Weights of a small GPT-style language model, trained from scratch on English Wikipedia: a variant of Muon for these matrices.
MLP neurons of a small language model. Each row is named by its layer, matrix (gate and up: input weights) and neuron, and shows model dimensions 128-191. Each number is 200 + 20 x the weight over its row's rms, rounded and kept within 0 to 999. A neuron's up and down rows have the sign that makes its largest values positive.
A block is one neuron, or neurons of one layer that tend to fire together. After each block is what it responds to, as a language model described it from the Wikipedia text at the highest values.

L6.gate2090,213,222,207,218,206,216,182,204,189,199,189,226,204,216,202,211,200,172,221,220,196,195,176,200,193,195,161,208,222,172,210,214,206,198,205,192,264,167,194,200,158,213,197,226,243,203,251,193,180,215,220,205,211,200,214,174,218,174,210,178,216,223,205,203
L6.up2090,216,189,223,166,196,192,214,205,199,215,198,214,204,173,212,197,200,190,181,164,193,191,196,185,207,211,185,203,197,174,188,187,183,191,180,199,217,194,220,183,197,203,175,193,208,180,222,189,232,184,202,184,216,221,198,222,225,207,227,184,210,191,214,222
Description: Function words linking a subject to the verb that comes next in narrative prose, mostly "to" after began/refused/continued and auxiliaries like was/been/became.

L4.gate51,197,204,205,196,226,204,198,198,179,183,177,180,176,199,199,203,185,209,156,194,178,202,201,208,202,198,210,239,239,192,179,220,196,204,194,149,174,193,199,222,189,203,197,213,210,211,185,220,223,194,238,210,184,181,225,240,239,209,180,198,190,232,195,208
L4.up51,207,254,237,196,206,182,187,187,197,170,170,213,176,194,213,173,195,216,193,186,209,178,174,169,188,200,206,195,200,215,187,213,193,170,148,228,177,191,217,222,198,217,203,209,189,214,184,207,211,222,242,248,211,183,240,198,224,226,189,220,226,184,214,194
L4.gate455,174,229,196,202,232,203,221,215,186,177,186,204,166,200,204,188,188,183,195,195,194,189,152,210,186,192,208,175,200,199,199,209,203,236,218,199,191,206,210,219,198,197,189,162,217,231,203,219,236,217,218,199,192,209,190,208,215,169,224,206,193,207,184,206
L4.up455,189,170,196,199,226,170,215,201,230,236,205,230,242,184,204,150,213,207,194,206,211,213,169,211,179,179,236,192,207,211,178,194,210,196,177,214,201,198,182,185,183,188,236,196,184,180,204,228,138,175,214,201,188,169,216,235,221,201,178,223,206,187,194,233
L4.gate525,199,220,200,198,202,197,197,225,207,195,188,227,184,197,209,202,190,215,163,191,189,202,236,213,202,205,194,188,185,182,165,187,224,184,195,207,201,234,251,206,233,188,234,191,214,212,207,188,213,216,197,202,168,193,204,224,182,214,209,179,217,223,186,193
L4.up525,215,199,188,201,169,212,221,217,224,212,208,206,180,206,221,166,213,196,194,188,189,199,238,213,211,172,213,174,194,196,191,197,183,155,238,189,223,193,224,151,222,199,195,192,202,191,201,211,219,181,194,233,191,177,189,190,215,210,206,193,229,216,203,166
L4.gate687,203,225,191,158,214,162,190,187,185,208,201,205,211,183,193,207,150,198,209,195,163,187,146,194,215,213,215,188,218,223,250,208,204,211,202,204,207,215,190,191,214,224,199,198,207,194,183,212,178,193,183,184,218,220,200,200,198,201,190,202,226,209,207,194
L4.up687,173,207,202,198,183,200,190,168,177,186,177,220,187,201,179,192,220,170,174,213,246,186,215,205,182,194,187,196,176,193,223,199,180,189,195,173,207,209,195,180,186,222,179,205,171,188,191,225,226,221,203,220,195,201,229,206,230,180,169,166,213,203,215,232
L4.gate851,204,208,216,210,200,211,178,231,188,185,191,184,177,186,200,177,186,188,208,199,212,236,181,154,167,208,221,173,198,206,170,171,231,177,194,223,205,204,192,190,176,216,172,200,190,199,245,205,200,170,218,181,205,214,181,206,171,184,203,194,193,211,172,201
L4.up851,218,225,239,230,216,243,252,196,219,209,206,211,190,210,196,190,200,216,208,173,155,219,220,223,179,188,194,214,181,174,203,223,232,209,188,202,177,213,201,206,259,208,182,199,230,211,224,215,214,197,204,199,215,205,234,159,203,211,239,190,174,190,212,157
L4.gate908,209,222,228,212,206,187,173,209,206,201,186,189,250,195,190,190,225,202,201,193,174,205,212,222,225,171,200,214,188,184,188,184,214,208,204,204,204,213,212,168,161,217,169,218,210,219,213,228,200,208,208,225,215,193,218,195,206,189,191,225,207,178,177,199
L4.up908,178,209,201,154,230,170,174,160,204,205,185,199,207,222,166,205,215,210,208,163,193,210,188,173,208,215,225,204,151,221,174,167,225,168,181,217,215,205,223,157,210,192,211,147,184,179,238,208,200,192,235,185,172,158,214,198,212,209,188,196,176,193,214,213
L4.gate1855,196,203,169,205,207,165,197,210,219,189,224,187,211,233,175,200,176,197,158,196,176,158,222,186,198,185,228,211,224,224,228,171,227,223,216,234,165,185,217,188,190,215,169,179,213,225,144,213,171,216,191,180,204,232,176,208,165,224,173,187,189,217,147,191
L4.up1855,229,220,205,174,198,218,192,215,187,199,180,204,241,181,195,195,222,233,203,176,221,170,215,201,223,203,211,177,204,221,195,179,224,209,209,245,203,215,211,154,168,196,199,219,232,214,183,210,217,210,192,202,194,227,245,197,154,216,201,180,202,191,185,205
L4.gate2615,200,187,178,212,186,225,173,211,157,176,197,203,168,210,238,213,194,182,165,218,232,236,198,224,185,178,235,177,206,183,179,230,224,194,188,209,184,203,179,171,235,256,180,199,242,170,200,220,169,181,209,171,208,208,212,198,188,179,185,209,203,231,165,228
L4.up2615,204,196,187,183,249,182,202,229,212,202,153,237,167,181,196,171,170,196,203,181,223,202,190,198,222,203,193,173,187,202,190,195,238,197,173,180,223,201,210,169,210,219,175,226,190,211,244,175,209,210,186,192,209,219,178,166,167,183,205,197,227,186,179,210
Description: Adverbs, auxiliaries or relative "who" right after a sentence's subject and just before its main verb in narrative or biography, e.g. "He never", "Li later", "has also".

L6.gate669,198,209,183,203,262,189,203,185,172,209,191,188,191,199,179,188,189,190,181,211,194,171,198,206,195,179,201,175,198,175,234,214,224,171,197,206,202,204,218,229,206,227,192,187,205,167,203,205,219,226,206,203,183,181,196,211,210,207,189,208,192,189,207,183
L6.up669,186,193,178,198,217,196,223,199,232,221,199,202,166,200,228,234,198,227,230,194,177,194,181,207,193,198,184,216,181,175,207,211,178,222,206,180,208,217,182,191,199,202,166,225,243,212,175,184,228,212,234,224,217,238,193,183,203,213,154,170,212,198,208,224
Description: Connectives that end a lead-in and open a new clause, often sentence-initial: However, Moreover, For example, since, that after verbs like said, suggesting, announced.

L4.gate298,204,199,207,202,222,212,207,221,201,161,209,193,184,226,225,202,199,187,202,224,232,208,216,196,221,203,203,184,175,196,154,205,219,200,227,160,216,176,214,187,190,233,207,213,183,183,172,237,219,216,210,179,228,191,223,210,222,187,185,185,203,217,185,216
L4.up298,211,146,211,220,192,198,205,212,168,191,170,215,195,223,202,207,197,185,195,196,181,186,194,181,208,211,191,194,185,210,212,207,231,189,192,205,232,219,209,187,172,227,191,177,210,232,204,213,237,213,190,172,257,161,219,180,192,213,223,209,226,206,223,209
L4.gate659,240,207,188,197,195,176,225,200,234,184,186,180,183,205,213,212,205,216,187,204,211,196,181,191,183,178,196,251,213,227,183,222,160,242,185,204,163,215,202,205,227,207,220,223,185,220,222,185,236,225,215,213,189,196,219,192,212,227,202,195,161,205,225,233
L4.up659,221,229,218,188,205,205,189,205,202,209,154,199,184,178,191,202,204,202,211,187,214,199,215,160,223,190,160,172,173,168,212,243,213,200,240,198,173,205,211,198,229,189,213,219,197,199,220,172,209,256,217,212,172,186,214,207,191,177,207,200,185,219,182,203
L4.gate1434,142,196,191,196,231,197,218,211,203,192,160,207,184,227,184,219,184,198,178,197,198,178,211,198,177,190,224,164,211,193,201,209,236,199,210,224,197,214,197,217,189,215,171,183,203,183,198,215,208,245,210,225,212,209,228,262,200,219,203,207,202,189,206,208
L4.up1434,245,200,210,177,187,177,189,216,209,203,199,232,169,232,188,148,175,238,206,208,200,205,170,209,188,224,175,197,202,181,194,189,209,171,250,247,173,219,210,223,198,209,220,212,187,218,232,224,230,207,210,165,230,180,178,225,215,223,183,189,190,179,197,167
L4.gate1525,186,212,210,189,205,164,196,253,224,213,192,201,205,215,212,219,222,203,190,188,208,217,203,209,201,183,175,177,146,212,198,206,198,180,167,224,210,196,228,202,238,186,185,202,203,200,217,187,194,216,206,188,169,205,243,223,207,189,204,226,174,224,187,175
L4.up1525,200,209,206,201,212,211,151,193,188,225,184,176,213,174,209,235,163,236,233,213,219,198,199,207,184,212,201,203,168,193,213,189,176,193,174,203,196,222,176,219,201,180,218,239,197,187,226,193,191,223,203,189,201,186,220,212,170,207,231,200,206,172,193,205
L4.gate1552,182,215,208,214,192,164,184,215,195,218,204,208,213,208,200,238,187,198,202,172,194,218,206,195,215,209,236,221,209,222,163,190,163,205,181,213,222,171,185,233,206,234,218,176,202,214,204,166,212,232,198,205,208,169,204,190,223,198,200,213,199,206,193,175
L4.up1552,174,194,196,219,230,166,185,195,155,178,221,229,211,194,224,187,203,242,174,136,198,183,204,232,213,173,183,212,198,200,171,199,189,179,189,210,178,206,196,212,173,167,212,190,200,229,197,206,191,240,209,197,203,215,247,166,201,201,182,208,197,182,204,165
L4.gate1587,208,216,200,224,198,179,192,221,177,194,210,192,206,181,201,204,209,209,211,178,169,194,184,185,198,196,170,204,208,181,187,184,236,147,204,182,193,219,241,235,210,195,205,212,259,238,161,219,213,211,219,203,213,221,198,160,191,188,181,184,160,213,204,188
L4.up1587,238,213,209,203,199,207,203,193,215,185,190,212,206,244,215,198,189,206,185,196,202,200,170,233,211,214,201,209,211,223,216,221,229,207,200,238,225,279,191,170,222,187,212,156,205,183,197,197,216,213,197,188,221,213,174,193,233,201,211,190,212,169,204,205
L4.gate1661,179,190,204,179,234,198,217,189,204,191,217,196,220,216,176,192,195,204,191,184,201,217,206,204,199,160,220,193,199,214,187,195,221,201,188,193,216,196,178,223,220,218,169,215,181,219,202,201,236,193,198,194,236,178,235,188,218,203,212,219,187,197,228,199
L4.up1661,186,163,159,180,213,210,219,235,227,205,172,201,176,212,195,181,202,199,212,142,199,142,213,196,188,207,246,206,196,216,172,224,213,185,180,180,170,188,229,199,233,229,198,225,163,221,207,248,206,221,226,193,224,152,211,187,205,219,185,194,213,169,210,199
L4.gate1959,178,203,207,226,240,185,236,184,172,191,187,192,182,200,195,200,151,205,194,185,191,207,183,214,190,177,258,203,217,210,189,224,181,192,201,219,225,191,205,187,176,207,228,242,195,174,201,204,194,196,216,216,212,231,228,189,183,210,207,193,203,228,197,204
L4.up1959,200,209,186,153,201,205,191,182,230,219,201,196,176,201,203,192,186,207,193,187,173,181,178,207,188,190,240,207,203,194,193,179,226,184,193,207,196,226,195,199,182,214,184,224,221,226,184,196,217,194,182,216,223,198,231,234,204,198,212,220,206,200,191,192
Description: Words that hedge an upcoming number, such as than after more/less, just under, around, only, about, c.; also weaker on but, so, however.

L3.gate248,228,228,209,219,179,193,182,225,224,188,236,230,193,196,196,186,199,225,204,233,211,194,237,175,197,223,193,197,202,180,211,206,196,193,211,215,216,175,210,187,163,177,190,210,173,200,179,188,183,216,223,202,198,203,203,182,167,217,236,181,191,189,220,184
L3.up248,184,210,178,229,209,228,244,190,195,201,214,171,187,215,210,216,207,171,213,230,210,203,173,218,207,215,193,160,178,204,163,194,223,185,171,220,204,190,193,234,210,193,194,222,225,169,166,160,209,212,224,230,213,195,216,179,226,184,214,171,203,181,197,228
L3.gate368,244,213,215,195,182,195,231,185,172,189,206,221,201,192,195,202,187,220,189,209,151,221,226,204,159,225,160,224,177,191,190,198,213,183,229,160,192,200,185,201,201,200,207,198,191,199,236,179,193,188,192,189,167,240,210,210,212,207,198,201,183,204,220,193
L3.up368,187,247,224,173,205,196,180,213,207,205,196,220,226,188,175,190,185,221,224,187,189,195,194,227,192,180,174,217,151,155,188,200,191,187,213,177,182,228,167,197,204,213,214,192,241,203,200,222,209,215,191,196,172,208,236,241,244,193,199,247,202,180,187,187
L3.gate683,224,211,217,205,211,241,225,192,200,209,230,215,222,178,209,154,200,228,211,222,226,178,203,187,167,212,198,187,197,181,152,199,187,160,203,186,214,204,173,199,227,193,202,199,212,199,196,193,216,194,208,173,207,211,190,161,194,223,183,214,187,134,184,200
L3.up683,209,182,210,163,185,166,181,228,183,215,210,225,186,165,212,187,212,201,204,239,219,214,201,202,178,196,185,232,235,207,196,181,190,210,184,232,194,214,180,194,210,185,221,232,215,214,180,169,172,169,181,221,215,167,201,206,210,196,165,201,199,173,185,226
L3.gate720,212,211,198,219,178,198,185,208,234,190,246,223,151,212,207,174,201,249,198,158,199,202,206,179,193,173,197,202,193,177,224,193,185,197,202,190,194,207,175,214,230,195,249,195,195,194,198,197,224,245,137,216,198,233,201,190,165,216,222,200,185,171,155,191
L3.up720,179,221,203,194,250,221,187,196,195,206,173,218,179,193,186,213,209,201,192,167,192,223,173,229,196,200,196,190,194,225,203,158,224,176,227,215,235,200,226,151,200,246,220,226,185,235,208,219,220,192,187,197,212,208,157,215,204,172,209,187,180,223,239,229
L3.gate910,192,220,215,191,213,218,202,170,208,178,164,215,195,174,161,225,205,220,190,199,187,240,176,191,214,193,178,169,178,189,197,200,193,175,208,185,185,187,178,193,173,223,210,206,175,186,210,179,219,223,217,216,216,192,183,215,210,226,211,159,194,200,179,187
L3.up910,212,214,209,217,204,201,207,198,174,188,203,212,186,207,192,193,215,201,193,219,257,216,211,205,174,190,217,166,207,169,215,176,220,242,197,182,210,185,212,210,191,240,233,231,171,169,184,172,190,217,180,235,180,232,153,208,223,196,205,186,171,188,218,210
L3.gate1111,208,183,161,220,205,196,228,213,214,162,181,218,180,146,221,202,184,182,239,183,196,217,182,206,210,213,178,207,181,185,211,187,189,203,206,224,200,217,208,198,170,217,176,203,200,234,193,225,184,201,234,208,225,199,202,212,201,245,192,199,219,216,209,223
L3.up1111,192,243,217,238,225,197,235,191,244,194,213,192,187,180,180,214,208,189,183,189,199,204,180,220,192,238,175,184,187,216,211,175,171,199,213,201,178,205,194,206,190,193,225,198,210,210,186,159,216,200,214,178,220,200,186,220,182,208,182,210,192,181,182,171
L3.gate1138,216,177,180,155,165,223,206,208,175,213,193,178,189,194,182,190,181,162,188,215,189,210,233,197,203,184,215,156,169,168,185,209,208,209,170,197,208,180,203,223,190,196,165,194,209,173,193,195,239,160,209,204,227,209,160,210,219,235,193,202,211,201,197,193
L3.up1138,207,222,221,204,179,180,234,206,158,187,215,194,201,145,189,169,221,195,204,192,217,240,224,239,209,201,194,243,237,199,204,166,204,193,201,224,216,204,191,223,192,222,204,209,194,199,194,197,201,190,191,201,209,187,232,226,224,192,214,225,177,205,200,201
L3.gate1204,197,210,184,184,171,214,181,217,199,212,192,172,214,203,168,158,175,225,213,206,216,196,211,223,203,166,238,217,186,215,200,167,204,196,202,169,220,205,206,197,206,241,230,196,171,221,196,170,223,201,199,210,220,176,200,213,187,183,196,241,185,220,193,171
L3.up1204,200,190,216,210,215,194,166,194,177,184,217,190,182,181,202,213,169,202,206,177,213,216,172,201,164,173,180,197,215,222,172,208,202,193,190,185,154,200,209,184,200,191,156,248,182,217,173,188,229,207,196,208,209,213,192,197,201,201,212,223,233,206,209,188
Description: Verbs of saying or thinking that open a reported clause (said, saying, claims, argued, think), plus conjunctions like that, when, how, and place names closing a location.

L4.gate81,190,190,168,211,179,197,206,211,233,194,213,198,205,159,228,221,170,222,178,243,214,200,186,216,159,218,190,186,225,194,179,181,229,208,190,181,213,229,232,205,193,217,182,226,230,186,189,179,203,217,222,195,199,206,164,213,188,190,223,214,178,209,231,220
L4.up81,199,196,186,223,185,194,253,182,198,196,206,204,197,200,195,177,185,192,207,189,199,227,202,231,201,195,189,185,208,214,178,206,231,215,206,184,238,189,183,166,193,232,198,230,203,189,209,182,173,196,190,213,203,208,201,177,187,196,209,222,233,192,214,231
L4.gate578,185,237,198,215,204,210,187,161,205,211,215,202,169,221,203,201,211,222,206,188,218,201,162,214,226,186,181,234,238,199,190,187,217,209,205,228,146,220,167,185,195,199,192,207,214,204,198,196,206,198,211,186,196,189,191,224,191,198,178,220,177,170,211,192
L4.up578,203,189,195,182,208,151,189,181,185,179,229,182,179,211,220,186,211,195,212,174,203,182,175,216,240,204,201,223,183,219,201,200,191,174,213,201,210,165,206,199,182,213,212,186,218,218,182,218,209,248,163,236,183,203,198,202,199,205,209,192,216,179,172,204
L4.gate825,198,217,215,194,189,207,214,224,231,201,185,227,204,161,177,193,195,205,208,226,204,182,196,178,198,202,233,223,214,175,194,181,207,197,237,218,190,182,187,193,214,220,237,209,167,216,173,187,184,192,172,191,223,222,176,238,203,222,179,207,179,193,215,168
L4.up825,170,165,179,203,199,222,219,199,213,236,192,224,211,168,199,166,203,187,205,189,193,199,185,197,189,178,186,202,222,188,196,195,210,226,225,152,164,234,203,171,221,232,214,239,202,213,204,191,217,225,209,206,249,190,184,189,169,206,239,199,182,159,220,233
L4.gate835,202,186,210,168,178,206,231,180,210,196,221,203,205,194,173,208,211,197,194,193,171,188,191,209,191,204,218,226,212,138,160,214,216,200,201,218,178,205,207,196,228,208,188,198,229,221,165,209,212,179,162,194,198,206,208,182,213,228,225,188,203,192,239,193
L4.up835,169,198,225,190,215,176,199,176,188,226,189,192,185,172,187,174,182,211,218,199,211,210,226,195,200,203,216,196,191,208,156,193,220,199,212,204,174,219,194,176,195,227,158,222,215,235,201,165,199,211,199,218,201,167,209,205,157,200,218,206,197,208,200,179
L4.gate1500,212,202,221,205,175,221,159,208,201,245,169,192,208,203,172,160,177,195,217,203,235,206,190,211,195,175,177,196,222,216,204,227,236,218,211,200,196,220,204,176,198,185,208,216,220,207,198,208,202,216,201,165,206,205,189,199,198,227,187,232,226,183,163,233
L4.up1500,200,200,188,229,163,230,209,258,148,208,158,235,190,198,181,172,189,182,179,192,195,221,198,197,202,181,217,208,199,200,170,238,213,186,152,190,203,204,143,179,195,183,207,204,217,199,195,190,183,197,180,207,207,202,185,199,183,241,199,206,188,193,209,207
L4.gate1958,199,217,210,187,195,198,215,214,213,224,202,205,191,187,198,222,186,196,201,213,207,218,205,207,188,199,213,157,190,203,216,186,168,203,170,200,190,191,182,172,186,193,236,209,200,198,231,222,220,212,175,253,221,227,184,187,198,187,212,205,217,204,201,181
L4.up1958,187,185,208,206,192,164,166,226,179,180,177,187,224,171,202,171,206,163,184,215,177,212,228,188,237,204,234,174,200,219,217,206,216,218,244,209,208,211,220,184,197,187,217,173,190,205,221,198,198,216,215,221,238,181,191,251,191,184,203,179,220,210,207,192
L4.gate2339,199,166,214,171,210,212,166,224,213,178,226,224,203,210,211,190,213,188,224,204,235,207,219,186,201,229,245,190,175,196,169,206,185,232,205,209,192,200,191,199,207,197,221,199,218,221,181,174,165,190,226,188,250,169,210,203,207,235,205,196,217,180,210,210
L4.up2339,215,197,220,158,189,150,173,263,207,173,233,186,234,225,195,214,232,200,200,194,201,190,197,177,177,204,218,186,224,177,195,212,211,206,225,216,185,191,186,155,203,204,209,191,219,206,193,208,178,216,203,181,218,192,201,208,205,200,238,204,210,207,200,214
L4.gate2649,194,186,215,220,190,196,188,201,185,201,218,203,190,189,214,177,179,193,182,231,211,191,215,211,223,199,176,199,215,164,199,158,227,171,185,168,191,225,177,237,192,206,196,214,221,210,202,223,185,225,235,230,219,215,193,203,190,167,199,195,180,201,217,206
L4.up2649,216,213,184,184,210,182,175,242,179,232,219,199,207,182,200,192,179,195,205,172,184,155,230,184,224,165,218,226,219,200,175,177,220,203,215,169,206,214,241,232,196,212,198,213,170,197,174,250,190,203,153,207,239,183,209,211,201,181,194,207,195,209,223,226
Description: Verbs of saying, thinking or intending that take a following clause (suggested, stated, agree, predicted), plus that and because, in biographical and scholarly prose.

L3.gate819,207,176,174,206,177,201,229,225,190,218,199,184,202,219,189,200,193,199,184,220,204,206,199,191,205,177,174,158,209,202,192,224,222,192,199,207,224,192,196,184,203,175,185,229,222,195,191,192,222,206,204,205,186,240,163,210,240,180,182,186,185,186,210,210
L3.up819,191,196,189,205,210,231,203,190,218,211,184,192,165,169,216,214,198,166,218,205,196,197,177,205,169,241,205,185,212,205,211,196,194,211,193,219,185,200,199,249,192,191,211,198,179,202,196,153,207,211,204,200,208,194,201,223,178,200,172,185,185,218,185,224
L3.gate881,222,200,184,192,167,205,203,188,183,247,210,195,163,188,206,231,158,204,218,182,213,196,194,151,228,209,200,203,211,225,219,176,197,202,193,201,160,185,208,170,183,220,211,208,218,205,179,191,237,224,187,219,155,216,224,218,192,207,200,194,171,191,177,234
L3.up881,213,197,158,181,211,192,192,190,227,195,214,199,193,185,190,190,196,204,184,178,165,171,191,218,201,199,210,203,200,187,189,188,190,215,226,207,175,198,216,191,192,214,182,220,209,201,158,223,207,237,203,214,200,212,171,218,171,209,183,236,193,211,219,187
L3.gate966,206,195,249,168,171,196,181,182,215,219,225,204,214,213,173,215,216,214,192,180,192,200,188,215,198,203,229,180,213,203,189,156,183,247,219,176,227,195,158,209,210,209,153,201,235,197,206,218,230,199,205,211,212,217,185,227,197,187,224,189,193,178,194,190
L3.up966,206,203,187,184,194,173,176,199,219,195,207,206,207,189,188,190,201,226,184,209,178,167,199,205,189,180,191,204,201,197,211,223,199,208,215,183,190,202,184,192,212,207,212,189,163,203,228,194,227,201,189,218,211,219,182,213,219,194,225,214,185,210,236,195
L3.gate1206,189,209,230,177,197,193,205,194,194,210,221,219,171,192,171,176,200,194,195,211,165,213,197,236,210,182,210,207,186,174,195,216,195,169,218,188,192,205,200,191,204,202,169,199,215,201,173,225,207,218,233,200,167,210,204,200,177,192,186,211,238,244,188,240
L3.up1206,189,181,193,216,205,208,191,190,179,162,242,195,197,214,183,206,210,229,208,168,203,216,180,184,187,171,224,208,167,211,151,188,186,211,199,200,197,183,219,207,208,197,184,193,194,183,222,189,218,175,229,179,189,160,194,183,252,209,195,202,167,194,200,228
L3.gate1702,199,186,191,235,216,214,180,219,164,232,174,183,187,186,200,180,176,239,193,198,209,180,186,205,187,196,197,202,210,231,176,249,197,223,195,208,199,201,207,235,194,188,194,229,205,225,208,203,195,227,197,202,206,221,212,194,200,195,239,199,213,188,181,202
L3.up1702,190,171,225,187,179,243,212,153,228,211,220,223,193,187,177,225,204,206,212,247,205,183,180,184,221,202,207,181,179,184,170,225,208,198,207,190,204,182,211,172,205,181,205,185,203,193,191,207,216,179,201,213,209,196,204,202,203,210,199,209,204,191,194,221
L3.gate2291,190,183,232,202,218,177,158,185,205,193,183,192,169,183,174,192,196,195,206,215,183,244,215,187,207,197,173,198,168,176,191,192,198,236,225,216,196,205,178,200,195,186,207,222,189,211,203,225,197,232,197,216,178,183,208,201,201,186,248,180,205,172,217,199
L3.up2291,202,191,208,186,208,246,171,216,189,201,193,226,192,198,229,172,218,188,207,235,182,230,191,203,222,238,207,179,186,214,216,194,222,187,208,206,237,196,186,197,208,182,195,172,208,192,221,245,222,260,176,208,196,178,170,186,183,205,183,201,221,206,204,195
L3.gate2308,198,191,188,176,217,191,201,176,181,189,230,216,197,192,185,202,187,232,223,218,151,199,207,216,202,155,215,146,193,204,193,216,217,232,186,224,211,186,212,200,179,227,218,182,234,211,159,228,222,183,168,225,215,210,172,196,209,194,186,188,190,189,172,193
L3.up2308,182,184,216,228,193,198,195,183,185,206,167,165,213,228,192,202,197,179,207,196,211,177,202,249,204,200,193,193,204,217,182,188,220,213,173,186,196,202,207,179,233,191,207,199,233,190,221,204,204,222,202,199,187,200,119,154,225,226,204,236,209,200,172,241
L3.gate2406,180,209,189,186,155,196,208,218,184,237,192,221,166,179,164,219,206,210,153,234,213,219,208,212,206,214,214,209,229,218,198,214,177,165,205,178,184,219,191,205,227,202,241,227,193,173,219,189,197,222,202,211,180,201,200,185,207,157,197,246,191,196,219,209
L3.up2406,221,223,201,211,193,182,236,178,233,208,216,233,191,236,177,228,160,242,181,216,186,200,197,211,237,207,206,206,213,171,197,195,220,184,195,200,196,222,190,221,206,181,225,218,219,200,222,215,175,223,214,221,216,192,229,203,224,200,193,207,210,212,196,201
Description: Function word or adverb right after a narrative verb, especially "to" after refuses, declined or failed, and "from"/"of" in awakes from, kicked out of.

L6.gate706,219,209,182,172,188,181,215,199,221,191,194,157,186,227,221,199,185,202,210,188,224,193,186,201,230,175,229,209,209,194,211,186,235,208,255,180,215,196,169,203,198,209,184,189,226,210,174,178,215,179,177,197,204,180,185,181,200,153,228,179,189,205,201,181
L6.up706,154,164,226,195,163,201,181,221,201,238,169,216,201,238,235,161,218,219,194,206,203,219,160,176,196,211,197,190,208,203,194,185,236,198,198,223,202,210,200,179,189,194,218,225,184,209,209,180,219,221,195,211,185,206,227,191,240,239,205,232,190,212,202,223
Description: Prefix-like first pieces of compound or multi-token words, above all up in upswing, uplift, up-and-back, up to; also mid-, inter-, green(lit), al-.

L3.gate401,176,222,202,193,217,171,202,196,197,186,176,197,216,216,161,211,164,210,192,196,196,179,171,169,202,196,209,182,214,185,194,197,206,194,158,198,199,212,206,191,206,204,209,184,199,178,174,179,185,203,230,233,175,207,190,202,214,215,195,217,213,177,194,223
L3.up401,208,158,197,244,178,205,229,185,233,220,201,231,201,218,215,176,231,194,205,208,182,174,219,197,197,191,189,199,202,174,236,201,195,230,202,219,199,194,182,193,200,191,200,217,176,186,219,187,200,230,178,232,222,209,156,173,190,227,211,204,211,185,194,164
L3.gate724,239,181,213,191,166,212,205,209,194,184,180,166,178,213,198,170,210,170,229,203,195,204,199,188,172,188,183,211,180,212,187,222,199,189,219,200,187,226,206,231,173,185,202,194,170,200,170,212,196,215,229,152,197,193,204,182,189,181,239,224,199,200,177,227
L3.up724,169,205,209,155,194,203,178,247,240,227,184,197,203,201,192,211,195,212,228,202,179,183,219,179,238,200,188,192,189,249,165,213,177,176,189,209,202,172,214,166,178,196,209,217,198,214,163,218,161,222,200,215,228,196,214,194,187,170,200,187,213,219,205,238
L3.gate879,235,215,180,172,218,168,176,208,213,222,176,200,199,202,169,195,177,212,213,199,181,191,201,217,194,195,208,182,179,190,203,226,212,214,227,171,220,185,218,198,179,200,207,200,221,205,212,195,227,164,220,210,192,171,204,196,198,184,181,178,223,213,200,200
L3.up879,196,198,177,219,212,190,214,203,231,202,192,207,216,181,189,204,206,233,218,214,204,198,210,200,196,171,183,185,221,177,211,205,211,198,211,181,195,196,195,188,195,178,232,202,185,162,179,198,153,190,200,207,188,191,197,199,213,162,204,203,206,193,185,216
L3.gate1075,169,203,206,195,191,179,206,217,186,194,159,242,190,158,242,209,178,208,195,229,233,224,210,212,194,218,191,198,226,186,188,209,203,181,196,238,212,183,197,194,189,201,204,226,229,217,163,157,208,173,209,199,237,216,177,233,199,201,208,171,207,209,207,243
L3.up1075,172,217,173,154,192,207,158,211,230,175,198,184,186,225,210,213,195,196,201,167,172,232,229,224,226,194,176,197,225,189,222,211,217,207,204,204,221,181,239,201,188,172,209,197,214,220,202,205,185,238,219,207,202,168,210,186,230,194,175,179,187,181,214,229
L3.gate1796,191,177,197,211,159,236,177,210,223,216,191,174,204,170,181,188,170,194,169,180,161,228,191,187,214,221,189,188,198,169,193,194,190,159,206,214,192,185,178,216,175,203,225,154,226,217,229,189,219,182,196,223,191,190,196,239,194,200,240,165,179,227,201,196
L3.up1796,215,230,201,206,200,176,216,168,220,230,227,188,187,207,215,177,150,208,192,195,180,172,208,237,193,221,219,199,231,205,200,200,208,195,207,208,158,169,231,194,185,178,184,242,218,181,206,218,208,205,190,203,214,230,206,200,187,219,203,170,208,240,247,194
L3.gate1920,173,213,210,240,218,178,206,203,212,264,199,209,155,185,179,200,192,206,202,182,186,188,176,203,261,197,221,204,206,212,201,219,208,203,232,214,188,164,215,153,200,220,202,219,194,188,174,166,203,166,178,208,186,214,215,181,189,207,196,172,216,243,191,189
L3.up1920,185,221,190,219,182,178,210,160,205,211,204,184,181,233,174,194,222,214,213,208,205,210,193,192,211,197,222,242,221,206,154,195,192,203,203,254,210,177,182,213,174,181,201,207,179,185,225,144,191,209,203,211,195,211,200,208,209,157,211,218,184,158,186,177
L3.gate2042,199,192,173,207,231,211,219,233,205,233,188,207,205,199,200,167,223,194,175,201,197,204,192,171,170,193,216,210,202,231,197,180,188,199,206,198,207,186,191,227,193,192,263,198,228,189,221,171,190,223,225,181,204,192,181,213,198,181,172,204,191,185,207,189
L3.up2042,207,205,180,196,195,219,194,214,210,223,191,216,207,224,229,199,168,186,206,216,226,193,193,189,192,172,204,220,192,199,266,201,198,208,158,168,197,177,166,163,190,184,231,187,232,197,200,196,211,223,173,182,195,195,220,196,184,168,209,223,226,197,222,201
L3.gate2552,232,167,183,170,210,192,208,210,214,185,222,159,183,244,186,159,175,207,202,229,208,195,199,191,171,166,184,180,189,202,203,219,233,139,205,203,227,191,177,201,180,212,209,205,218,169,180,187,190,208,208,211,173,216,223,191,206,194,225,176,172,211,199,182
L3.up2552,205,247,166,170,214,207,223,194,227,214,190,167,182,229,205,188,214,222,198,246,170,178,194,186,211,212,171,182,224,205,197,188,183,198,188,174,202,209,172,218,234,220,211,201,185,216,178,188,222,193,196,181,191,205,215,202,201,186,208,190,211,188,194,199
Description: Mostly "up" starting a compound or phrase, as in uplifting, upcoming, up to, ups and downs, made up; also scattered modifiers like almost, small, around.